{"n_kv_head": 2, "d_mlp": 1024, "init": "normal", "init_std_up": 0.0312, "lr": 0.000981, "lr_mult_up": 0.751, "train_tokens": 240800000}
MLP neurons of a small language model. Each row is named by its layer, matrix (up: input weights) and neuron, and shows model dimensions 160-223. Each number is 128 + 24 x the weight over its row's rms, rounded and kept within 0 to 255.
A block is one neuron, or neurons of one layer that tend to fire together. After each block is what it responds to, as a language model described it from the Wikipedia text at the highest values.

L5.up98 [174 118 122 116 120  99 125 149 146 119 145 107 125 140 129 173 120 141 169 127 117 136 158 118 114 148  64  94 171 120 130 104  75 157 104 121  96 150 137 142 130 136 124 113 142  82 109 140 164 140 170 103 122 100 103 125 134 140 131 196 149 145 149 140]
L5.up181 [167 128 159 135 136 126 109 148 141 158 116 139 115 167 144 116 181 131 125 167 120 131 169 128 134 145 135 120 117 168 132 131 147 139 109 113  82 151  74 130 156 120 130 137  88 156 101 111 116 115 163 139 178 142  82 147 173 100 161  99 111 104  95 134]
L5.up240 [179 121 148 141 151 145 125  91 146 125 149  86 104 112 153 132 121 108 110  93 135 119 181 105 176 175 136 130 150 127 133 120 170 149 142 135  78  95 112 137 153 130 107 160 123 126 139 130 108 107 141 128 116 134 141 147 114 161 142 134 155 110 145 139]
L5.up517 [122  93 117 115 107 134 115 121 158  76 110 111 141 106 120 138 140 168 151 112 102 134 101 129 138 131 139 112 113 135 160  87 142 195 135 107 128 180 106  89 158 151 170 165 111 151 119 131 142 131 154 107 121 109 123 101 125 160 136 170 154 154 105 110]
L5.up536 [186 105  79 147 151 133 127 102 173 112 134 147 128 142 132 167 102 106 108 111 135 131 122  92 114 122 102 158 174 140 160  98 106 156 170 133 132 142 100 132 123 143 146 122 104  77 112 129 117 137 164 118 144  78 133 129 123 116  83 115 164 142 128  88]
L5.up689 [142 164  99 141 159 161 151 112 142 100 172 120 143 122 125 137  84  94 141 119 128 129 141 132 133 105 114 142 147 150 125  77 131 149 120 132 140 147 109 145 160  85 128 129 122 113 118 120 159 105 144 117 118 131 177 123 103 121 141 166 155 141 114 146]
L5.up731 [117 154 142 140 135 107 176  82 119  93 155 154 113 150 119 132  91 140 150 113 155 167 115 107 134 153 160 161 125 123 106 128  88 150 181 110 127 173 109 163 148  83 103 120 120 128 132  84 152 113 139 132 115 119 125 113 169 136 154 139 166 112 110 112]
L5.up736 [121 139  92 117 143 123 100 146 117 109 117  83 131 142 114 116 136 128 136 149 132 154 132 123 116 141 143 148 108 168  99 116 113 174 165 125 102 154  84 142 133 127  96 161 116  85  86 113 157 135  98 119 109 113 124 128 109 156 115 186 123 104 138 176]
Responds to: The last word or piece of a multi-word proper name, such as Carnegie Mellon University, Ballona Creek, Atomic Energy Authority, Peter Edwards.

L5.up20 [129 103 143  94 151 104 121 128 121 156 148 102 125 122 157 126 122 113 149 140 136 139 123 132 167 109 110 131 177 130 129 121 130 135 125  77 113  98 134 133 137 109 138  87 164 147  65 114 164 145 137 152 143 180 107 136 100 155 101 127 123  96 129 160]
L5.up33 [116  93 151 151 140 107 188 137 139 150 124  85  89 120 137 130 151 116 112 184 143 125  99 151 130 125  94 140 130 137 115 105 159 160 119 134  86 134 101 114 134 171  98  98 119 160  91 103 165  96 132 135 183 176 119 150 136 139 111 139 168 110  82 137]
L5.up195 [136  89 163 134 130 108 101 164 120 142 120 102  58 109 142 120 160 163 129 150 135 142 144 133 104  99 112 118 134 150 118 115 129  96 105 137 112 109 141 142 104  84 143 130 140 152 115 145 162 103 116 146 145 138 150 149 123 126 118 133 103 111 144 137]
L5.up298 [118 131 140 141 136 132 136 126 119 129 127 121 130 120 154 148 115 166 132 173 138 108 168 177 152  75 139 117 134 120 165 156 178 151 159 153  88 117 171 134 128 114 141  98  91 181  76  98  86 111 123 111 140 149 160 150 135 109 151 126 148 105 145  74]
L5.up318 [115 151 136 127 116  85 147 155 162 146 112 120 106 116 124  88 161 143 153  89 122  92 105 136 127 148 122 184 134 155 141 142 140 119 137 123 137 121 142 157 119  92 133  68 131 129 116 118 169 157 150 127 140 153 107 129 134 154 125 164 133  99 152 101]
L5.up548 [ 97 132 137  94 140  93 165  94 144 154 132  89 130 122 123  98 122 134 150 190 137 160 148 148 146 126 129 149 127 127 112 152 128 125 118 115 123 105 112 112 173 120 111 108 105 141  96  63 155 114 165 112 123 186 102 165 126 139 153 124 145 138 141 100]
L5.up734 [124 157  98 114 139 115 136 138 133 156 144 103 119 115 150  78 146 131 135  93 125 169 147 143 142 157 106 120 152 157 146 156 152 135 104 136 140  79 121 130 107 138 127 106 115 116 137  98 164 145 175 125 154 169 101 152 137 180 142 129 142  93 124 123]
L5.up920 [123 127 153 123 135 126 167 118 145 107 143 113 116 117 130 108 141 162 121 113 118 105 155 120 130 151 153 125 130 202 124 128 105 139 121 133 147 148 127 161 102 106 127  95 123  89 114 122 144 142 147 157 124 104 136 130 133 136 126 145 131 114 145 106]
Responds to: List separators right before a new entry begins: bullet dashes after line breaks, colons after years, table pipes, and a final "and" before the last name in a series.

L3.up248 [147 132 144 138 132 132 101  96 146 142 110 115 155 140 143 152 119 149 144 117 127 165 110 104 141 111 152  98 137 157 118 101 134 145 149  94 149 145  96 145 170 134  95 145 129  95 113 127 110  94 170 128 130 132  73 119 101 135 156 146 138 127  47 127]
Responds to: The last token of a multi-word noun phrase or proper name, just before a comma, period or preposition, as in Asset Management, Clinton Valley, Bournemouth.

L4.up114 [122 109 146 174 120 124 118  92 148  95 100 121 141 138 110 153 119 150 114 132 139 130 131 117 137 148 111 120 142 145 137 118 149 141 147 138 148 113 113 136 171 117 115 105  76 118 139 114 177  67 113 147 113 121 141 105 147 131 175 134 141 112 132 148]
L4.up379 [107 133 143  76 140 149 152  71 122 133 129  89 152 126 136 131 105  90 146 119 139 156 143 114 131 128 127 143 138 143 161  91 153 118 146 135 140 131 119 106 154 108 100 142 130 114 114 120 167 148 145 136 123  90 106 144 137 172 141 114 135 101 121 115]
L4.up387 [127 108  86 129 117  84 128 134 126 110 132 172  90 179 130 121 113 120 145  83 135 155 103  97 122  87 137 166 162 155 141  89 145 131 138  85 153 115 118 123 150 147  86 125 130 136  98 111 104 139 120 143 100 104 146 124 126 117 157 148 160 106 125 154]
L4.up478 [163  97 112 140 131 129  82 123 129 111 145 126 104 175 136 130 139 110 127 139 118 137 107  75 113 101  94 117 112 156 117 127 173 117 150 136 155 113  65 163 115 111  98 128 145  84  96 135 109 123 137 145 157 131  98 135 130 172 139 149 154  95 142 168]
L4.up549 [101 126 109 160 150 129 146  98 159 125 126 129 154 133 144 114 139 120 144 120 149 138 134 103 136 152 121 133 168 156 103  90 149 115 119 121 129 140  91 161 148 146 101 119 134  74 128 141 137 133 134 128 117 129 137 147 143 105 151 145 132 112 145 117]
L4.up791 [129 125 131 152 144  89  98 141 120 116 130  99 114 147 133 115 131 180 139 136 136 102 150 140 114 151 123  64 155 161 105 128 117 146 140 130 114 132 108 152  74 141 136 102 120 128 173 115 114 106 155  91 120 113 130 134 141 187  93 113 137  92 145 146]
L4.up858 [143 152 141 116 160 111 143 107 158 119 133 103 129 144 151 121 116 138 101 123 141 163 139 100 198 104 117 169 172 125  99  98 135 145 128 150 169 168 117 178 180 143 131 136 128 120 133 104 130 139 122 147 153 117 152 112  96 157 122 145 129  87 141 154]
L4.up872 [116 147  86 147 160 123 104 118 146 183 126 112 145 162 108 147 116  97 106 111 129 173 131 148 112 142  83 138 116 156 122 107 142 102 145 129 118 146 104 143 148  76 113 126 120  93 158 133 136  85 111 134 126 115 147 104 117 169 130 160 140 127 132 167]
Responds to: Fires on the last word completing a multi-word proper name of an institution, place, award or person, such as University Press, Central Bank, Owen as.

L4.up61 [138 130 140 108 132 116 119 172 137 124 122 138 105 100 104 156 132 136  98 111 125 114 114 127  84 126 121 140 118 120 207 123 143 105 137 150 162 107 134  87  84  92 109 125 122 125 138 146 129 132 126 119 179 160 152 162 157 148 104 119 138 133 178 156]
L4.up91 [157 119 134  94 149 123 131 137 136 108 146 127  83  99  98 110 171 145 147 115 125 151 125 125  99 152 125  89 121 116 184  99 143 136 134 125 169 142 140 148  90 120 137  90  99 146  77 125 124 108 107 152 143 148 144 128 126 154 118 145 127 108 138 157]
L4.up192 [121 135 150 118 132 123 102 129 116 122 116 111  80  87 110 118 167 146 176 123 138 159 160 118 130 170  89 169 150 138 170 113 148 103 142 112 184  99 103 104  85 109 174  86  87 172 119 100 114 114 137 141 136 139 137 129 175 132 137 167 165 115 142 125]
L4.up300 [125 119  90 142 167  96 116 125 141 119 132 100  97 125  98 142 130 113 139 145 124 121 127 115 165 163  81 142 165 135 126 104 169 108 122 134 152 104 120 127 121 102 116 102  64 104 151 106 135 108 139 155 115 210 177 147 139 116 113 103 136 122 123 148]
L4.up528 [172 110 132  82 134 108 120  92 147 129 151 108 107 132 137 133 151 103 154 134 136 113 144 111 155 158 126 109 135 107 144 128 131 144 123 108 131  98 126 123 113 124 137  98 111 133 137 144  66 133 131  83 140 153 132 124 171 144 127 106 151 142 142 139]
L4.up612 [153 173 125 144 109 138 115 144 157 120 132 144 102 120 128 127 101 144 160 120 141 170 190  94 154 132 147 161 143  92 115 162 108  56 149 123 134  80 125 112  93 136 150 125 142 143 154 110 120 145 168 114 118 119 133 157 142 121 153 109  98 100 155  98]
L4.up752 [107 157 117 133 125 161 128 150 135 134 122 166 102 101 105 107 123 145 131 125 134 158 158 126 115 116 145 121 113 118 155  90 200 133 171 117  97  75 122 111 123 131 131 103  73 117 152 160  95 125 109 126 138 118 156 131 184 114 136 116 133 119 127 149]
L4.up953 [143 120 159  77 105 118 133 117 114 132  92  89 114 119 128 127 150 122 138 130 132 103 145 125 159 128 101 126 117 116 187 112 143 117 106 102 152 121 133 145  90  79 158  80 113 135 124 110 101 116 122 138 134 148  95 142 120 125 182 155 117  97  99 131]
Responds to: The conjunction "and" (sometimes "but", "or", "while") right after a comma, joining clauses or closing lists, as in ", and the median".